{"n_layer": 12, "d_model": 512, "n_head": 4, "n_kv_head": 4, "head_dim": 64, "d_mlp": 2048, "vocab_size": 32768, "activation": "tanh_gelu", "norm": "layernorm", "norm_place": "pre", "norm_eps": 1e-05, "positions": "learned", "qk_norm": true, "attn_scale": 0.125, "bias": "all", "tie_embeddings": true, "parallel_block": false, "init": "normal", "init_std_qkv": 0.022, "init_std_o": 0.00448, "init_std_up": 0.022, "init_std_down": 0.00448, "optimizer": "muon_variant", "lr": 0.00311, "lr_mult_o": 4.0, "lr_mult_up": 1.43, "lr_mult_down": 1.5, "beta1": 0.95, "lr_head": 0.00532, "grad_clip": 1.0, "warmup_steps": 56, "schedule": "wsd", "decay_fraction": 0.737, "decay_shape": "linear", "final_lr_fraction": 0.0, "batch_tokens": 131072, "seq_len": 2048, "doc_mask": true, "train_tokens": 924700000, "steps": 7055, "dataset": "wikipedia_en"}
MLP neurons of a small language model. Each row is named by its layer, matrix (up: input weights; down: output weights) and neuron, and shows model dimensions 400-495. Each number is 500 + 50 x the weight over its row's rms, rounded and kept within 0 to 999. Numbers have three digits each.
After each neuron's rows, "fires before" lists the tokens most often just after its 100 highest values on Wikipedia text that the model never trained on.

L9.up1649:468485523566559412484581539477554420580479484512457512521580486416493467516485506446655485435429506438435549472480521497467459512502461522433533477559523497439425476496431454567623484447426490531537491502577531522438454593529531576547400558585548390585432535509559478439435491493470521491
L9.down1649:538510441450423517609519544575527496509492529526493460503504533551461422517494557536510524522518492558500525528471412442453515576451453464463443491566472435503499537480555520517512454453541445508410472455456615410530408541438468491473541413544546464464547524437476495482513601493585478469
fires before: " the", " ", " a"

L9.up1076:504540444591442523539464507385465495443508524508583553554584528496563514451564547503511476429540567480499521485559472564569515526413557551509546512447434424453469500535492467461469540484515578495522472594581426361518434404556466509478453426487429527551527525548507415477601492453540408523
L9.down1076:530521539443476436500537523437578573481547514453451539561528559486544501499416526522484401554496498562507492473464422560535472433494549488520559484559514512538413525535508544480532550489505613345532478533464511518574558535592556492545493397487453446470494516460446526541551540523518570480
fires before: " of", " to", " and"

L6.up1269:505440539535512514444605558489429498570427514465452567484476479518481454385476475574540418487509550450454339435494424525520421548416501535517526487466493517490536468510467496491534540507483415540582555549517462502487511482505471569463501487456462420501534444528541501531464474479461556435
L6.down1269:534583441470420466575474520483527530546492514504479464496522564475549544577518579574429505496510446541543521585525521531471570552558433468570468486496498505534483521497502542501423528563531548494503525616454623492573434515591580465549506563548515520505518426500564573444527476488465412557
fires before: " "

L9.up1025:511605485479519430530496622544555506483425584480471392427523473545452521516488458509585528485424507492500501488400535497592475464524559549477555575458555406408423534474543569537529515513537400612503490475457561539475572516407507530482532525494516523567552401431459459541509511521542470513
L9.down1025:495530458485563420478471595428547504451498577560529539531527461507545566450557456460488612483530540389442522518459430453420524472460456463494410530468469574510494425458391519608458541489503541459410488454511597553589566514494455461546497565433415512639578517481527441515412447469435591559
fires before: "202", "1", "199", "198", "2", "0"

L6.up1003:434586549636508448516597578500592443431466452519525502391521430486545442527415540579473433513461652484426499534522493542521451415535396507482528475423482528482569528447438523588627476556542497477483579562418564478524546586453572534517462504514566473565531519519443487576599358412512464476
L6.down1003:500424437514510453410404431537424602457531518493460504508455569493444549490475495469513573559583468492495595439493553555547451521464428458418517564497550502554476545438497535528420526481573418564505485519468432521559501419538613535537531445545459497444515498491477509467402493515516522524
fires before: " ", "1", ")\n"

L9.up994:567548461557520450445503524496410462579497509477479525572519461524486451484525486578534498440498505504517512560502453444425546529474516520533536516452558460411421488532527448501474493447470516508473407481461404498544410499537477485498444531468577514480443433523429480502572412451494501481
L9.down994:483451454562521451548539463461521548510417495518412494488508467612482523428533600419452433403475481462474410536531443520421511481540496561492431504539505498494457480612445497489494503456515504497487392567522480556432438455461498517450482545473529495473447496504405477548498584587520464535
fires before: " |", ")"

L9.up1950:478539440518552578462479526538510544598515443453521433487396506481530500443562499461561483518445505493504472512401502495555508427495368596563530527507412514528547468549500482528567523488565535447418569506543468451443468555541498431495525549495489518605585435547502516507521500591530530451
L9.down1950:554492483498490403527523504566568550441492423447482567459482557502400581513518496531594479538468445498518458598514444494530586505544480467404423516500510482525475518511591491435505451490606495494492498506408468502432524528528490510483505498512520463513631584472438441477611453548550486366
fires before: ",", " he", " it", " the"

L6.up63:522502507471530537516501574539510577440492509523520505406461575503534561514466419501472549531478443533522465562543521525454555549539504490432595477506507417433522526503566501537427492539463444546567535489540463466467514434508446465463544528581535499497502483515571455420593493634580479454
L6.down63:503457544599511532569470571543448531463464466533497487566546504453440507493484563536506509520488528523548410489503440490552434583494396448377532445416578493491536519546483454383507477476502518539554447520520522554599459563518495549478450494483437468416491503444495524502627448522547580534
fires before: "0", "1", " |", ";"

L9.up1097:483550599447394553503456569518438504497506557485534512571431437515528454527540476583561494533529529569486501512502458474482491429575503543539524457507498474428505451476553487422499456527472474411495568534551456430521504586472381499469481361527471511541472480514596544603446479534492521520
L9.down1097:566437534515508434461601485523508454416512424498445360551558468510534572520483546502471505466505501497509493533427502636450435502509548607421581478475480483506547480518436405556573523491489558483493584519533571442430493552554418499470491422416431483494418499504568484516452458523502562514
fires before: " "

L6.up779:503531523476569512506560518418562501506499488455449542520562434403548531457554473518544542458408373526552473583503573501489500425517528503540489556437458400499580486574479472455474503407444550514426481519557621409496538489463548455479536543499465513509474418419474496422457530464524469546
L6.down779:469492513522463431469467478403486479566474467482541451594517517559414477533430548590511489486450508496496547536491539498516462450502506444473539494450434412416516485448472471528469459603549488537552518397487595538471494501392532512416530423502560438494523624518576438447589583488507558485
fires before: ".", " |", "0", "2", "8"

L9.up1618:530547417557478571445488451546562437530550450447537474483485441585543463469439449547507443539478383487484430530466464514532501496461482499511499553539535524489514564446499560498495512434521496439485512640508467492531527515472526549465526479613469485506511465449510459549533504502525567497
L9.down1618:506466562458434428434471647539530477471455405481458448515616536499456508441528438639518582513506467525556464649606496517481484494562565440480464451598596462557478486514529483514498485556563467470507528521499542520523528543523559517575471525425497601482561523477538516510543443449549522497
fires before: ",", " he", " that", " the"

L9.up511:552613548547508527426490595472564496517564602454588377499482499443553432517488530604480501486533563469444454475558503443478564434450460540493492571569525432425561496501562549541539464470419528513554527447559417489506565473546454619527452511517593523549490501503451493479493498485523584496
L9.down511:425526503534492469494537555424515512525480465383494527466561521510575550538408469469564461519487532545484480398447438477508497390518506509428607447479488461515483446537566402573490500579490470458587554501498537599499518495542503496487545564514525539526525544468421435509560527391495421456
fires before: " ", " \""

L9.up733:615485526514460508542578619513449494511566470450462547494556525473478520494488492505533479513413539524560491558432512523546500499487513488520486529486588468460506461472524518401472590561500533542465550471520511482419479545529501521479513486426441478565471433513442496480470489478539590464
L9.down733:532497378550465470487550445462559540490500499542580443452527551473514428620426497436519462502529406607509500554495551443553350456520514503543531431446584542498548488508481479585520520508563468501466538494552481545552551583472518496500514524496503527530508476549400461535421523541492526466
fires before: " the", " a", " "

L9.up312:495480520504519663513453466520542498429560510450633558403470522472427445489532434502461522440562490550588527473484420510523458462462513488440526493522502511557436516487504502540621450549542552482507466509517412548450473549595344466590504408610547643531436441517432529494401475531489509435
L9.down312:403584447548475489489436510523558431464506455519476485580565498521525560490501518484495438446464566562490609422451446582569517433392495545489527498533515512400567568532509565551528480547551508478460469516594507492549561433548468531537611505437473559478509511498561492543543402528402473452
fires before: " ", ","

L9.up1688:463597553489476566517584611440517573561480532473483610453488438459459546436464355570553548541480609510472435499457477523558528546496538511497459610544398496442497421496570490446496571501591455529507469551466490584538464519516586557451550542546480502539476484497454529524523499484445495452
L9.down1688:538488510484529412437470449539488610464457476395538512469583564529459439467545476510587583471518568463545420423541493490500463526611492416491557428458513482623500541439583555591515525571522537526484421524455490565517542514515574485473472568489483571487494552510427466564540526630573517448
fires before: "200", "199", "198", "201", "202"

L9.up1495:549400520397535497519560550536472507536513502587577557522503498552520511398504429461506362437540490464541449543455559577513519581437555499519534540524456480451522530514609586463471461574596544465427439460461516462506523501490504399428447432471475479492452461534518543520498488452455500453
L9.down1495:431553579447480532523490551430477545617577514468513549419360504550559476481479504474530567373456452479501414502517459526535424534532502536510544416487529441463553466536487332491536452512606454465455446469478435591522582494484477527523554482453495510429471482560485540464497520474501460502
fires before: " ", " of"

L9.up74:453467521479465496544547529507360485452483524521519467563555560601406534541447652644622449458428533575567489461587585435440460546409520537453521575541554495412484461429524522514571479496430448449487533510515527568380516512446503502436431453561581486542506437479450526490462496543569514529
L9.down74:450517568562484434525513519594459472481501468472463465449504477542458530505471398584631485470399575492483501437604551559477488507526445458472528578486479393527429536430553526544467558476443445478497501516514522460521480457446506532509463563478555492510463453549471533502354490517508586549
fires before: "201", "202", "10", "19", "18"

L9.up447:487555469520511524525602615467473428532554531546526537503467478579562589394435475477534533524607477552511554582526512469448477549476559561512488459487401492617492450574490520475452546523478558501496540464474557540514552547523545543449440505489507423481464411464536492471513445467443602511
L9.down447:549500444601424485524496487456542448526520631495420478537473526512531524556597435535470556556458496481418508457351476496467563475452528483526506492485411526509510498523422452451468436517532477496464475532595662477519538482596453438509517483441504401505484484493518508508510443504502460587
fires before: "0", " ", "1", "2"

L6.up119:524400496418642494577540570525470479442498419539508528515534482430479556489576415524490564485371524521492518546532491496536511493462509454440417565440488487542580530438545578442618526456485512544375624493433453493561429524507493529436544440574463440511575444502473516459419577471510492573
L6.down119:475511472449514515417490526526523501466591483516453456545546471410496429478479495489455531580473479560440485535498439471551390484494457391490518456468472516554514531441518519543491499484634488434528442487540496574619516560574469419506432422467480466564498521497477463586440480457567469597
fires before: ".", " |", " ", "1", "0"

L6.up1040:539448512559507453556506568485482487539398396471482416415506523475478525488429459500481464505458481544655588529440532549538517512504473467508561494429505516482457431558502544418531537498537516568501523538562466477491448501469558492447441434523494472431504400473509551512509535507527588568
L6.down1040:601455516429479486517603508521571408526501536583525548499543556389516511469441471429401552510471446566529514432557508530498580550568550482454457507532439447560606505552487516548557549527499610511460536544437501492478486478511492439496466518470493516549448443612496519528469481553551434475
fires before: " |", "2", " |\n", ";"

L9.up1487:495591518472471446518493469550542552393461416516510614535530561439570464486403488590576497436546457519452466491523520538560520576525516457444516496593563522485406514492440470510500492492494550520507434551462618574489538512562507449469498500409508506584598519453482491445582468473606475552
L9.down1487:602486539491534402496360475561530534538485499444362471456480484399466516535494435528524495485555524375497509479524464535497531480469477467605467500558554574504499505462446473571519464478478559476576423560506536458533507399484474519468553501379574441478530573506530566512493495515495583476
fires before: " in", ".", " from"

L9.up1835:510482484491503531495514438470582572461494539476515470505507444550545438489576629589427517496604448560439354538438561550569489463475415539538528513463460490532432528460503525535398516558479522403536576504415490446533476524512524468447576573518527570432437446510569459542442535400483485529
L9.down1835:557549559416469452477525511496637532478523514468505522565518493529481518460521511514458534505501472503440400602448522492506537487490430524535513551450524536564440461540508557520449471616527491457511487533368449382467519505529549520490485494481509498447451450523483462463419496546544539566
fires before: ")", ")\n", "),\n", ").", ")\n\n", "),"

L6.up912:433535527532466461451483503475608566501623509504486514588467437446522515495582527504446525563504517595499631483470583429545510376537535552499477533504508555469550507492493404491499456477491556443507538508598570484544616464539473413557460522481444531431513551605435492431498556482569401477
L6.down912:543563484535523423589540456423423411437566436436463461574548566489494403460544451484507468464525556536462412436522484438562522462545583443560445449459506469483482471434529494609465495587484546446541588505440544524433506512552446465572504502484455437540441579515427476410584424382453548467
fires before: "2", "0", "3", "1", "5", "4"

L6.up449:529488445536555571403534542547536525524499512565474490442535508523427410447434545572452494509519417518516376534528576521516636491577469532532514506533485481439486545548542430481553510528418516491444498526528465508469467534499408509505472499541541526534488446499619477559610576480482489530
L6.down449:496545481458473574511536470529490470489489454509474557471486448522522488375529519588587458474433429475509565413554527451481479477601489534519488415451591423604510456561500501564516485552415483468498517507511485484465527592450476625517420479528514484638520604431485553382402438486520508477
fires before: "-", "0", "978"

L9.up363:479497582544574523493589557516411535487424471500514500637558559452529450557500481452544523559500551526504554579568422494463432423488465458535576500538436513580549425535640472575596570508557467472492439568551482479493533380524498504558411437410486655439487528501489429506565393422446485488
L9.down363:435549447463431578425466540478515505548428406506464597615554550524416524421479532503541545540495550530462493503581520529508582527452489457447417591477520592528471531513487595555475433495460462479528474541431536669492536554513510582506533497468602468392473461416515524527527628626537604486
fires before: " ", " the"

L6.up1038:524502492469402451502455582580412535462470516548406527487520401505459432470564493560404499564564558578438492491583519531570539456481515504457504479470444459443444447433503573486526440543430487607539387469447492403527485436498482497501450639553550500535411584508532557472476421558486437470
L6.down1038:591530483488580488450557493464423439588501472521530543514486501500426437501522514439512521516495465438586489503576560459365452588535496512574436478529582455545442459498450340532469525472452553506566450568553504519511482586551525518495542451549520526508548422566559399482453606564450542587
fires before: " ", " Q"

L6.up1148:438541606485462512535496564542565473512546463503450607463632460518490484475547555560487490494531536583540443591449540406486440487514527491495520511460549408510437403464488408364469459562474489441576475416600443560500529518572456453489565414526501527508495432539482536552549575568538482492
L6.down1148:450447541440486477570488482558348559452487472461547483524573513466481479547460478519539487531478506511592551540493527459507484540480446459491422457494504484636487558532508475462514477507492540442512495600611405484522555537439433502449561470420467438433498408463431499497563475498537413566
fires before: " |", ";"

L9.up1713:507501475453458504468596554533467388578505428536513514573555425476589486515434467493504529576554467485453514570440602391454461447553568537510539576481448529588465606401478506435492418556523441519503609522481501504472473615454553537358478434478427501453492410591518494443493466568497541395
L9.down1713:521545564504447485545425538464533481547524485464475399557485494483467534441533485580489398547382488506561478371549506524588508496413366471445440471515559510421532481569528560617473556444489518461401525546563476468574566476477486575544472478563510566578554484508471501480496579484514515390
fires before: ",", ".", ".\n\n", " and", " in"

L9.up373:485499533530498512495482488515550535467557466417456506474540544509545457502410483580515482418389516508515478454570525525643495571512481443560535533556520434462382543442538466428504417546549508509463464586510499441430489519475481554548441548425495458470546608429536521460437493462456497548
L9.down373:537514496550446446413430565501521597515477565426485440481496450459526471531545412502632469455463412422445546461449524485524493503399525566525521531521586490505521580418410515547532475447436533501596541499453480454546500505500494515576489485450532450456425557447454488540401444509445540521
fires before: " in", ".", ")", " from", "×", "199"

L9.up1493:417473551542504548476475554572580402483497362530525461519391456479520614480581559513539457447463465482545482472547523402522499517479503542540525579521498423465571468464525523514474506511557604529537522476540606499490425529518601513435446514531458489608512564554495501526474500438522496503
L9.down1493:550533417470546462440511486491426561450490519650538462401572516568465408602421542493521500496539462468469516455468451480496458461462406410510374471520449553515433515523412487515630474437506444502468467529497466491389491494479543494448561507527610481448537561442480491542521483475502464472
fires before: " the", " a"

L9.up592:522487427503504567506641573394478445453447497478571412548472566507433500441509517461511458651475609488460484523443469485510572439527511467440578528539561525493520561456449543449476426531479506453541614546501457490527485409590492536487571530427563527513503510472450461547487481566438491504
L9.down592:521460520588545537504514475502583463552516435568479471502564468474587483391418567503512486569430506492438451491444369485548537381457522507363463540514457386548457560497536425477464551521475434479428506474503525497510477434636441458479550539530490476477549537585468485506491472514514466387
fires before: " of", " to", " and", " on", " in", " for"

L9.up1609:511452554481496449430524472528442514540514459530555519438568480531450560504425449571510541454500473575515475548451472457545456511532549485432503570469563442483508483517471503452618440578587464527475499496603569564503535415518486496460523447422455522492454462537549493471531515527549409467
L9.down1609:566521481470552621525457460423554516625431507544462485480597555527557492517563435525465388558538473448536431453575473551417484462489572493438533427556491543490465477476450513516520574505453486527506456411510562554424547509462514597460509511371489453480602483478481560498494460473563499431
fires before: " of", " well"

L9.up127:497543466414469591487495421463547519510490516520504493482518531590529520463585591462511525479459537538484495554484486538534555451509415573513532474444465504503375513419529526444455490541407526531503431548415456468500429505565599466538499543508476569516522332511474527494471459526466500613
L9.down127:436483440443456516540424515527522420613493504573412521518388511461502483403505478530556558532473580538525481507519513452528506483544543545404483532528476452555362526504529593464478496540473497435459494548413474574514446472473558453456501534400468501474488569417497489518512432517553482584
fires before: ")", "),", "–"

L9.up417:374566524550444530595478457454510508514472468576513519621499526606530564400468538462432557404489542481600494531484488536475442466537574441441467526422427495537505553567516501472504415522477478525562440556534531387511461432562495483518545488475415490466476505437522397519476567482494422568
L9.down417:395552489481534550584499527385502568522473454519435509512517500466314552489515521526493428462560503467457575515443457531487441542575522450490471495482430456537486515486496515417501459523631496468461498499480482392528408525490452427506509534422407489585530545530464586372523495520564502531
fires before: "–", "6", "5", "3"

L6.up1130:489522537535551455525529493570447470495475443426458551459404492491519432545553458566552528558443490544503442525465391493442527606490565457522503458499476552469532542545565547511531542488497499602504440599445488506583420510557553494572465477475520524440453410459468564429457540518467535458
L6.down1130:440517506566524469528532608530504434464533460536390594438442484558624412476503581487504492475546497483529523480478506476534440443473454506552351489517600506523575507536583488509479441519445443517451442466455446490503455508445551473494503597458505517504468445507394459451499527576494518458
fires before: ":", " |", ";", " |\n", "):"

L6.up1336:465491504430402530445616575462408551446571497479534492471466456499499436435521465495577530554608444491541461398540495495491561436560478543557540416415541477401546474536554454471487505447513535518493511562492508533468546518526442444454470438566518549585475455402505381408513494442442575487
L6.down1336:508484610519550417478540512449580533449561496514523543536466402439577525518504466509417495483487502535519540441464568493557454453447527406442445410511397502500473490469445536517414493495492562494485482366481549444547495518414546487500502453450470573526560555515585494487508487634434570615
fires before: "201", "202", "1", "199", " ", "200"

L6.up1563:412563494465578501530467474581564475501573487579406520506535531526543461477490574521455534461514490446605451524535449515508400508480483537508486424578547544440572563523523518497401444440434396561473505574501484487442618484544415440545481462523457541524469467558611406523519404496551502501
L6.down1563:481524499484537539489480467461526513464408505335449504413442481463479492584565467505480574500521594424453448493512500458418471561542501392594432494446472589453440473551587554489584448475517547508582428379442484480493510485603454452458472541474567454514565570541488440497524528494520449535
fires before: " |", " \"", " ", "."

L6.up116:332492556509578516512514510562424582343491494468413460438471479476410460460567454421456581559646416497431482527551541466521468596462554444537523450523402519431503470543396466439506499506512578415454514455562491431464581472562612538488483497466540550470519515517479443502456559464559532475
L6.down116:462463529579554521536478557529582447503427597559478473525409476475518501466504425516399415454475420514569467475437580499495434450474518541503460503472466497547450570499502446477526438576492531518579453501554542459456515485527466475502463516465522556577521418505456537570598498507460459509
fires before: " the", " of", " by", " in", " a", " to"

L9.up1666:587458436487491502568441588492492459510490462539458472445493505556512514454517418459383527470506460487596515509457517507534536610531529542500450484533493528462475391569509455537524603509607475568529397538540524459457485439493547547458510544476454478543502492438542498561591418467501487470
L9.down1666:514479561509488538555556491517542345477508435473527513487537500531471671408502412542510542548473472502520432564478479493489594498527477529457446561560451433487547561457509551560542513463508505553489616501554460524546551565531396550589417562538496536508501524471509558509546446427459512469
fires before: "0", "1", "2", "3", "4"

L6.up1263:553430457505573524500447554529524499496502533420488530553513512552597591588486537539496418524498498556507494565507411471361559519461528517415534501502445433521516530499496533476488483567548514469416442480575477509442519503431502447630508484534548538501454499509544555516486505457470489411
L6.down1263:527557450475462511502441511534551552395539413570586516471540543540437437492429515441475441463521574495453639594459436495507561466516587493530464546500589546555430485480484538519461535576505522403443511528448501484520507440459516470520555465533408565414500535593431466437545515472514596560
fires before: " |", " ", "0", ";", "1"

L6.up1954:471581493466492441492465537566439527490557474532531529498465565532558475459557517468449415502469470506566360494541499567522480565454430538529458544519441467503568409518446552450486530485427477476556486533457485464587461522493409483476375515588512464504518526504479595455499450556488520510
L6.down1954:539585495400454520466464475447544524536526481530480445503543565610409391479548481436435567472593483422439460449519455373467561497457564488468490502475495480459502498439496491484495561461488426421533465418536492555477435485538494539511544439500506485563551539466505389504360547506535497641
fires before: "|", " ", "|---|---|---|---|---|---|\n"

L9.up1268:419558553524486440494534515438470522514555494524466504468463472543570407512598528437543435562612488422489474355494500530486470475456496455487542486450496546458587438494439534426523490462494572540462450513534545590511473490479568455527478532448512543448553465567451408547465493505604487514
L9.down1268:522543457535463448542506586417567508475484536453476507435452544494472555494539487480540414518446535428496494536440468572506540470544497470442506496506495475522493535488585460499551517582465462499565559483461431434567486537503502423584548542389390584490525513450444510499546458545586514497
fires before: " of", " was", " to", " for", " in"

L9.up1820:507572452511546453452573495494544529432435510499404522514540611472494522511450479521478495495596492461496513447474606469434519467531519541454580434475505453526416465573426469546449568476481509481418517499452528475483453446508569487489519485456440509480483545554646478443480472566530536524
L9.down1820:492546518545484602431497505553564504534417616492491558523505374548500474526547509489499386485448513548419509491512491481495382448579479407527544532389580456535517456500447443532517515484497539474516482498565530594479531463507476503515450550638546493580522443545435527457493476564517418544
fires before: " to", " from", " the", " with", " between"

L6.up1278:495538486486619570431474381464492505517524454546513545520490548478541532506423496468547439449568509539503394517558482466444402493486476530571480412415526483503387486458564576556485446458561455527567482571495482451532453608493465476454510493468533570560461488471494370559497489415464538666
L6.down1278:507570464545468538465507511513587492463474432606554410536532532463537537524453514535546537538549571515462540510546566443475540454527401481476482450548462423472471404453561482458586404548511534485528548515469589467491502531509482342505492491491547522482460446489584501429529519515530492536
fires before: ")", " ", " ("

L9.up1216:630584549528511571557536547562539445545549529462545485419486464435573541418503399403544620500587524492451389545527491432449537558465579560488468524504468514518534504479457523503468506502545545480404553453543500526505529461544422540491534537531442445507440467439454499545638548450441519486
L9.down1216:540511441474486445584464452434535435483454497512520456502396516474536472511507499569453561484517355575505526510482500477461541414556543556546494534448416534496491564493598518407541504504541470580492489462489462456520494493492454527543480480390474439443448483528493501514484455452490441526
fires before: "0", "1", "2", "5", "3"

L9.up1090:496419513477454496508538558467374534508610499557583587484470585522529539594385466538531459614522515516546463548515497510501569463465481480453489503502501448514547377527531595507429490537484497462525539462524454439478615571485436513432476386525435563432594398445494553418546441534503462486
L9.down1090:518570410584469488515489491542544527540501433402540561558545521560515501396473530485514536502557460519433563471531598595488474502487588526495540500537405551529513486514462457574505468438503401516518438475437493592634523501507512506457503471458510552429463578463584478502519558564487406473
fires before: " ", " the"

L9.up1098:457537455588571620497534499487520445529532484541523609482446507486532501471540465529475561455426514496434542579512490501448521562556464447495552444550426619628493455424452485461511467564502534522553519544485536500453539496511492429585502519527509427490441504517466490646639466433537444459
L9.down1098:576531472457578488508570448488504453545481519530435448500489436441476462419526388553590511511503480389419440577469509481525572515525516514477532489441485555553507497500500447438577558548472519550573537479582479444554451515539413492573530582457487478488482483491441527514458539514452539458
fires before: "0", "3", "199", "2", "1", "4"

L9.up113:515572619475473418523543485533486556584439346440478494538480558529543492544542564466474492522497518523497443514503583443551399504449517435521534650438384480565569488440571411548424559420491507469487531443488364479473487427497473543519558462494458599418597546516502550472472485575548461505
L9.down113:397508489513588452489423505471533642463480574400515572574520495519456465469527515488508561510540517424468533472448405540546591497557439468501503456524524395563500595507604536540528511469461492503551458524429535549581497514540522408590504548497546544500501489579586514528449502446455549571
fires before: "201", "202", "200", " ", "12"

L9.up723:432447497484516495467531556472437526507575571518643545459510493546535467477488450528455499348486533639545511516515465537546534446490516566466525486560395489579614451485413517428498499544556413522505427405490436510462512561524532484584522458535532475431567492599597424522538479479444582518
L9.down723:478476507493431537542532525553526512493561511465537499414563441528464527480591413532438441441487516538490467508490500399514449551423578610549562495570526532483483588514419456451521502489444472499517390584501576469469459514523490530602584400547427553531502491539585478480442531460487483465
fires before: "2", "0", "7", "5", "1", "9"

L9.up323:444533484515458518479472529439503554475407519467546505493435455485482518510452606520460482439468491440461572393486498440535480417466511539572518484510451496485490574475524494462454483585512519514422482494488433521501426484442498531462532538541536534480453531572448409445453378524464558538
L9.down323:469431513512543536551454535387489543532525386444496486425594564539582454514522500533438428484486452492626498460483425409542503441478586559531535519477480479516492473487422505533451451487440538400474500472432521459573435521577452483585493481509555512527556574431540539494515554530480571452
fires before: ",", " and", ".", ".\n\n", " for", " of"

L9.up179:456554418459430548456464491452532507519398493512439494410581405603513405488552525527446605495510542550500519532505533508521449483487509461397522437515422516478482459536464515535556491533461396496536441572562429523439571495519556445521580512446481524488493407465523418565603474571506519609
L9.down179:503457441501506499517629465526529493494525453497485493531441508467486433411531512501482400379499449583592473555557444539479440539573449514568469485510446325488548501581506349615407444546453490492462574504427609503512586570542463554479494495542388508566525579490526467544503553500606500500
fires before: ",", " that", ":", " of", " the", " \""

L6.up1846:425513479402426597468482468519498499484467578505507504405526589558525464574618522525430503523492515570425416545507488458556543455431444518447496475488516477452640549532572575476533500528409648443531486516518522539416484499488390432511602381552514561384557429435491558491476439552561576543
L6.down1846:440574553493585411481561519517517520397470528425452481379543471401441510545453537511571495436471498535428546478518483470441497536409572506508530374502517540503462412417506507465504452497525434580492456485480517448544437528503436459466413480518334550409579465535438570438469518471483516442
fires before: "|", " |\n", "–", " |", "1"

L6.up716:516488557500540521453512444520498490605513562486597499492488482527470532447422477485551568436542509514570499440505472477583565344476467530507524498505568494511533490472436592417494481546511503464527387549607583496498467469501504383530493490569545543466606493446501504513477523529556622532
L6.down716:520592522417463586491405511625510440465500545415580434423456564524449576427532535485575477538482473486534566421482533531495566447525552418518453357570487438511526512480666526432467511406542560448482509516513488544542373506613460549393473500482421500475458582442538437458455522387465514446
fires before: "|", " |\n", "1", "\n", "0"

L6.up622:461524549389511465493513474502525504518431441431488637486447482432464508417501402501570432441512496555440586553509554415504441542457536493538560414409424511472520520393484476494536445515534531438532506484496494502429461492534535577460617517465516467438413558519470579597477626499474546519
L6.down622:452445528446540403550580572489518539514445494617511564523407592456541414456344530491432479454523518468511528429537469569518560543526435402556550529491450436560503590511658500464425524618550532476574568459485431433523460484510482612513547523513370501466455505504444445400546521558536529563
fires before: " |", " ", " |\n", " W", "2"

L6.up1841:489623523478613552427539544430481504502508509449566557442473608464476508466558527491512482497588569524514481518526548490575551454454588554490478440421573515495477499478542500561475372486481532480498504454554540501470527546499526480553418505544542523420540470458510424500463548533568484669
L6.down1841:484512604576518429488586506442500497513454497445478552410452490546455398559477555482406492430493556582546515548628474595451473578430560563560531354416456460445491533526471497534454484479545424428508441506504458549469393487540515472588467542468447615480542493464473497469502528521576482525
fires before: " |", "1", "2"

L6.up898:472496464567553501491445538497562567557620430529500496416404411568502450420489537679467449403524469499523437487521491520407463538496512518484577537528547562501451537570586474481416434418554593460502444468518455468611511487441515556519500477490511483428547530429493512505497425577415456527
L6.down898:448546533492499483487540553524546435574560513470532497534532569587496470568499491536454559442408470619487501514549575521497502496498522536469426492485481455508512456457597419447544504523470453452472504562502456519408432439497543429510494518495518500559448492419495504504514373471574477421
fires before: " |", ";", " |\n"

L6.up1958:517492428483490442523574496477542491627438359471473511486471457508507472538580426426524499467532524526545500575425575492446569561543458575513521403564453409430476458440510467452589512555539465505511366529507523488515488587524465531519479512450573423446542603551545432520469559424450467523
L6.down1958:521574532470544398515507507458418456525457501441406547485506507541507488471517487534525489569535472424515546461499524516522505473510479504411465517514540481513473486608452484507425485522503475515526394518515473515461455485476604573438464485512528499509603469523526497515463430433395515545
fires before: ")", ".", ")\n", " ft", "11"